{"n_layer": 8, "d_model": 256, "n_head": 4, "n_kv_head": 1, "head_dim": 64, "d_mlp": 1024, "vocab_size": 2048, "activation": "gelu", "norm": "layernorm", "norm_place": "pre", "norm_eps": 1e-05, "positions": "learned", "qk_norm": false, "attn_scale": 0.125, "bias": "none", "tie_embeddings": true, "parallel_block": false, "init": "normal", "init_std_qkv": 0.0198, "init_std_o": 0.00496, "init_std_up": 0.0198, "init_std_down": 0.00496, "optimizer": "muon_variant", "lr": 0.00126, "lr_mult_o": 1.5, "beta1": 0.9, "lr_head": 0.00333, "grad_clip": 0.5, "warmup_steps": 200, "schedule": "wsd", "decay_fraction": 0.841, "decay_shape": "linear", "final_lr_fraction": 0.05, "batch_tokens": [16384, 32768, 49152], "seq_len": 1024, "doc_mask": true, "train_tokens": 194000000, "steps": 6018, "dataset": "wikipedia_en"}
MLP neurons of a small language model. Each row is named by its layer, matrix (up: input weights) and neuron, and shows model dimensions 0-95. Each number is 128 + 24 x the weight over its row's rms, rounded and kept within 0 to 255.
After each neuron's rows, "fires on" lists the tokens most often at its 100 highest values on Wikipedia text that the model never trained on.

L2.up729 [148  70 119 173 147 113 110 155 127 126 116 144 125 115 109 161 151 119 155 140 123 124 157 124 103 128 119 134  77  89  98 151 151 122 110 140 113 112 120 110 160 113 146  90 131  89 156 136 106  74 107 138 125 149 113 113 148 129 120 131 129 147 114 147 123 138 167 109 154 159  95 155  85 130  99  85 105 119 182 176 171 125 126  99  90 158 163 136 111 110 162 130 112 141 166 113]
fires on: " un", " For", " Minist", " offic", " hel", " for"

L2.up396 [112 160 188  92 103 115 159 133 153 140 112  97 149 143  91 114 162 130  93 121 171 115  76 170 151 119 115  83 102 151  80 110 174 121  92 113 169 112 145 114 128 134 150 120 143 141 127  83 129 147 101 146 126  90 148 120 167  90 134 122 114 144 132 106 129 100 116 112 142  97 109 145 141 145 117 131 148 150 127 150 135 102 145 127 113  79 102 138 104  93 153  94 151 103 175 136]
fires on: "0", "ly", " appear", " Year", "end", " September"

L2.up892 [117 165 152 138 163 115  87 124 123 117 113 110 122 130 132 114 150 138  95  88 120 128 141 156 110  81  94 113 121 100 169  97 116 105 151 145 203  82 152 112 118 120 155 111 123  99 114  79 173  76 134 101 126 157 124 182 148 146 118 104 125 159  87 114 146 101 134 114  98 155  87 174 130 118 111 154 112 140  88 124 161  69 115 122 125 108 135 131  97  84 189 124 130 146 170 157]
fires on: " cont", " att", "t"

L2.up720 [ 74 105  76  92 157 108 154 151 158 172  96 145 179 122 132  83 116 104 123 128 112  93 140 162  87 176 168 103 123 116 161 119 142 175 130 141 127 107 128 129 144 104 115 135 137 143 114 113 147 147 127 108  95 134 128  95 136 154 156 126  92 133 191 122 139 130 165 145 112 116 133 119 148 118 130 147 143 140 107  97 107 120 142 141 178 134 104 123 110 120 152 112 132 121 162 139]
fires on: "\"", " in", " —", " home", "9", "usic"

L2.up337 [130 130 131 103  88 102 115 149 104 116 123 132 163  77 106 114 157 142 104 122 157 121 150 173 124  98 162 132 162 154 161 107 169 157 149 124 111 120  97 126 168 149 131 119 161  96 178 145 138 141  72 128 140 116 160 123 125 121 173 112 124 128 107 141 122  82 120 123 136 141 112 147 135 117 115 125 140 116 132 164 133 149 177 119  81 154 126 126 158 155 122 189 122 145 165 123]
fires on: " V", " v", " inv"

L2.up707 [129 174 150 162 125 139 128 140 157 103 108 127 116  94 150 122 159 130 122 128 145 137 142 144 113 154 119 132 115 160 155 103 134 111 150  64 142 107 146 112 115 129 159 140 104 125  82 144 173 160 158  90 131 106 125 135 132 141  89 128 114 150 145 100 130 137 114  78 126 111 109 132 140 123  92 119  96 180 113 157 166 104 142 152 167 118 164  81 149  86 152 118 133 135 111 130]
fires on: "enn", "iam", " American", " med", " att", " Med"

L2.up451 [156 163 156 153  96 130 111 126 132 163 104 122 171  55 144  93 136 139 110 104 124 128 172 148 160 128 131 113 114 131 164 157  85  69 151 105 130 111 132 171 127 122 129 112 133 125 124 154 135 122 112 138 161 152 142 119 145 119 108 141 119 176 156 112 159 178 109 137 164 121  96 112 151  88 111 130 144 138  98  95 169 113 137 156 145 119 145 138 105 113 153 109 161 124 115 128]
fires on: "ing", "ative", " were", "duc", "ng", "ong"

L2.up615 [130 131 100 141  99 133 153 111 140 161 113  80 125 144 155 109 101 107 118 152 113 115  87 163 118 131 110 112 154 172 159 165 113 156 123 123 189 111 145 154 155  93 134 107 101 112 141 134 174 134 147 152 153 134 142 179  94 121 148 147 100  94  96 150 103 149 105 122 159 142 103 164 141 128  94 117  85 108 123 131 122 105 111 156 125 152  99  75 130 113 141 185 139 129 142 117]
fires on: " marri", " species", "a", " l", " were", " rem"

L2.up643 [ 65 109 147 147 116 116 133 160 168 158 101 141 120 125 145  69 111 130 149 159 126 147 105 126 146 122 116 133 126 122 112  89  91 148 141  88 171 145 101 109 161 105 164 160 143 143 155 139 162 123 133 113 164 129 173  95 176 141 131 114 127 143 116 181  99 130 172 121 137 147 117 119 127 139 109 108 135 125  87  88 171 145 131 108 125 127 140 122 133 133 123 122 201 150 166 166]
fires on: ")"

L2.up843 [118 154 121 113 130 149 133 126 109 110  93 159 137 150 119 139 141 159 102 147  95 127 136 119 165 106 103 141 143 138 121 144 140 149 131 136 111 102 116 172 178 128  88 180 103 136 125 114 121 133 135 139 169 118  99 147 109 123  89 139  95 148 127  89 116 137 169 126 103 123 141 155 124 146 158 101 128 112 176 110 108 142  93 126 158 119  86 185 117 169 168 137 156 129 124 121]
fires on: "=", "',", " St", "st", "qu", " is"

L2.up166 [127 152 160 126 115 117 127  94 145 163 123 108  88 171 157  99 118 126 134 132 111 122 126 106 118 151 113 118 131 121  92 190 149  91 168 103 136 145 134 117 138 127 134  93 169 122 138 108 121 130 147 145 143 110 109 130  79 168 134 116 178 125 171 140  97 148 134  87 105  52 101 128 180 125 117 114 145 131 139 114 163 137 125 180 110 137  62 111 118 126  87 121 131 131 120 141]
fires on: " On", ":", "cept", " (", "-", "′"

L2.up381 [150 102 156 108 127 105 102 145 150 142 123  88 109 124 101 111 123 148 137 138 146  91 121  99 132  92 150 128 106 142 130 129 123 100 132 102 163 146  72 146 178 176 143 138 141 117 154  95 115 169  63 107 123 105 113 152 125 135 109 144 141 158 122  65 177 122 120 107 142 132 105 134 136 113 104 112  77 136  98 130 114 106 159 151 130 178 138 115 149 138 138 170 167 114 111 114]
fires on: "ation", " inv", "ument", "ution", " is"

L2.up586 [110  87 146 155 151 142  92 162 135  98 177 120 138 125  94 120 127 120 132 150 125 120 121 143 116 126 154  99  82 106 102 113 121 118 130 176 109 106  92 118 145 100 121 106 151 115 106 142 126 102  95 136 125  72 129  99 173 156 148 163  91 167  87 136 150 114 133 106 111 184  93 107 146 146 166 138  92 108  79 125  92 121 128 111 126 145 133 119 173 110 140 166 123 156 127  81]
fires on: "ov", " released", " ch", " list", " US", " pl"

L2.up251 [142 155 134 131 105 132 134 159 122 157 163 124 162  93 139 105  99 117 126 150 132 116 135 113 131  74 118 150 183 164 140 155 158 130 122 150 120 140 160 140 138 119  89 127  91 133 137 122 146 121 130 138 123  51 107 107 132 127 102 182  87 142 160 101 117 122 129 143 128 172 136  96 138 171 125 152 151  91 185 132 139 131 178 117 124 120 123 130 101 120 153 100 132 146 133 153]
fires on: "land", "ville", " York", "ov", " States", " State"

L2.up360 [129  96 136 140 108 146 100 135 144 124 113 142 120  78  93 137 137 109 120 114 115 166 138 171 155 142 117 123 113 102 119  73  95 131 129 146 172 128 150 141 118 117 105 143 171 156 109 114 126 182 148 107 108 158 160 120 127 139 122 190 148 176 115  88  95 126 134 150 167 142  85 108 110 123 149 109 177 129 158  88 128 105 171 129 112 104 113 124 108 140 175 165 134 129 119 135]
fires on: " (", " house", "ulation", "ers", " z", " f"

L2.up700 [107  98 126 114  99 145 123 115 135 115 101  96 123 172 120 112 154 122 137 119 131 150 140 146 116  97 119 128 118 148  99 128 122 140 135 125 102 122 123  79 149 129 154 125 170 132 103 123 137 109 124 145 177 182 156 112 114 109 180 134 168  95 135 124 132 113 105 123  93 144 101 146  95 175 128 141 169 155 109 173 141 104 106 151 119 121 124 109 122 130 126 132 112 141 107  71]
fires on: "==", "eth", " career", "===\n", "ition", "areer"

L2.up147 [155 132 116  95 125  86 129 152 106 123 103  94 118 157 120 146 105 106 106  84  87 104  76 141 111 140 111 140 148 130 143  91 167 135 149 134 150 114 145 149 142 139 151 125 124 120 133 135 144  94 131 105 137 110 136 126 125 109 145 167 120 138 198 117 104  93 149 108 131 136 100 147 120 105 126 134 124 162 114 150 142  53 154 127  98 103 131 104 123 118 110 141 115 157 144 114]
fires on: "ay", " cont", " ele", " con", "oman"

L2.up25 [125 117 128 124 136 133 110 121 127 156 146 135 102 129 123 127 111 134 111  65 161 150 126 119 116 156 147  94 132 134 112 116  91 146 131 139 107 129 159 155 140  98 107 128 159 124 126 139  95 138  87 102 172 143 100 138 142 151 143 125 112 118 110 140  85  84 136 151 120 159 138 111 181 117 135 174 186  92 103 122 148 111 129 112 131  96 136 117 136 116 178  65 105 120 151 106]
fires on: ";", " |", " P", " C", "9"

L2.up277 [ 83 130 161 140 113 115 119 142 133  82  94 138 102 133 121 114 136 104 154 140 133 177 138 152 156 109 109  55  93 102 153  86  92 138 137 124 115  99 117 139 119 154 149 134 146 108 118 111 146 117  66 118 159 121 105 113 152 128 114 125  98 151 118 110 127 131 104 141 158 143  92 171 103 157 133 139 101  60 163 134 157 153 146 135 177 128 110 151 120 102 132 130 144 145 162 112]
fires on: " released", " open", " US", " end"

L2.up332 [139 163 132 193  80  89 118 130 128 104 158 120 103 108 126  88 154 106 168 141 119 133 113 158 100 159 124 143 148 150 108 160  88 118 173 144 115 102 117 119 139 135 116 115 101 128 100 126 103 118 110 150 175  96 132 124 159 129 147 141 160 169 104 118  92 126 125  95 162  89 120 197 115 123 174 144 132 109 155 131 140 149 109 143 131 114 121 136 129 118 103 145 153 112 112 131]
fires on: " un", " pl", "iam", " te", " Pl"

L2.up482 [115 163 171 133 160 161 109 151 120 110  82 113 119 183 156  93 116 109  91 134 123 155  88 155 107  73 119 151 150 125 129 131 124 130  89 149 119 148 134  72 168 142 186  99 184 133 129 131 147 134 125 109 112 146 113 117 147 120 133 134 138 104 130 108 153 116 102 138 152 131 112  98 169 159 148 151 145 106 154 146 171 123 111 114 140 153 155 132 107 133  79 114 114 106 107 149]
fires on: " att", " career", "==", "fter", " ret", " sign"

L2.up86 [137 114 137 151 152 176 126 178 147 131 127 141 102  91 145 126 105 110  96  46 104 126 124 112 142 161 166 103 109 113 138 135 192  80 122 138  89 127 146 143 125 139 145 148 106 165 149 118 151 130 177 135 123  94 136  97 119 123  87 128 132 149 167  78 103 144 139 107  76 113  92 145 144 143 114 134 143 160  94 135 152  95 105 114 147 126 115 194 180 129 137  98 185 118 104 122]
fires on: "l", " Cl", " ch", " cl", " el", " J"

L2.up325 [ 91 115  95 161 113 112 131 156 101 156  86 165  89 130 106 138 147 121 122  89 127 133 155 132 103 130 128 131 122 141 122 142 147 153 113 149 142  80 162 123 126 136  96 109 156 107 146 150 117  76  99 109 147 138 110 108 106 145 167 125 120 145 130 146 105 112 170  87 156 112 135 106 122 132 116 122 157  85 119 108 160 114 138 171 116 152 163 102 112 153 114 139 144 139 164 150]
fires on: " ag", "ummer", "ve", "out", " In", "otes"

L2.up522 [109 156  96 150 131  69 142 126 143  99 110 104 124 113 134 133 103 132 145 136  84 137 138 130  98 159  83 113 124 136 150 144 177 103 102  91 143 131 158 151 117 110 139 113 109 116 163 125 118 128 149 138 132 100 118 126 144 147 138 149 117 114 123 142 148 141  84 118 128 101  97 152 101 123 126 162 109  96 140 144 158  94 135 111 137 128 132 115  91 179 131 157 123 167 171 140]
fires on: "-", " house", " species", " under", " in"

L2.up83 [140 152 120 172 114 133  91 118  97 117 115 190 121 138 111 124 129  81 163  79  67 142 114 125 131 145 140 142 100  91 125 130 142  81 129 117 123 120 145 110 154 133 180 121 132 139 133 116 101 167 138 131 166 114 139 131  69 121 145 107 115 109 151 111 138 125 152 156  89 122 100 148 147 155 119 148 130 125 121 146  95  87  98 117 130 124  96 127  96 118 146 137 153 121 131 154]
fires on: "ad", "ect", " sign", "qu", " ch"

L2.up711 [153 158 102 111 137 104 108 117 122  97 172 119 139 128 121  93  98 105 159 191 111 163 129  96  83  77 116 121 113 104 170 130 148 153  93 137  81 111 111 107 128  84 122 119 138 125 139 157  84 173  99 105 109 160  84 174 150 137 121 151 145 118 140 140  94  91 101  99  87 139  80 133 153 126 147 115 148 104 108 101 164 102 113 138 173 165 153 130 127 147 153 132 161 134 129 101]
fires on: " dire", " con", " tri", " bus", " act", " ro"

L2.up209 [100 115 105 116 163 139 114 104 117 138 135  98 105 103 147 124 113 139 166 153 147  90 140 130 165 166 182  93  95 126 138  99 119 120 124 139 154 102 135 167 101  80  98 112 121 153  95 129 149 182 125 126 171 178 140 136 125 130 142 110  90 139 181 128 153  81  93 128 114 114 121 127 139 124 123 113 125 131 130 126 137 154 129 157 139 151 145 104 102  83 158 101 145  62 122  98]
fires on: "\"", "pen", "clud"

L2.up408 [199 112 133 132 133 132 102  94 131 108 108 140 126 118 196 136 141 140 101  98 120 127 150 104 109 138 129 135 162 148 118 152 121 110 126 145 151 135 123 111 138 133 163 116 117 144 133 119 145 184 157  84 140 127 110 129 108 147 161 103  80  90  74 148 123 120 119 135 175 140  86 119 147 107 119 166 145 145 110 128 159 145 120 105  96  83 171  95 127 117 168 162 101 114 162 110]
fires on: ".,", " called", "ode", " name"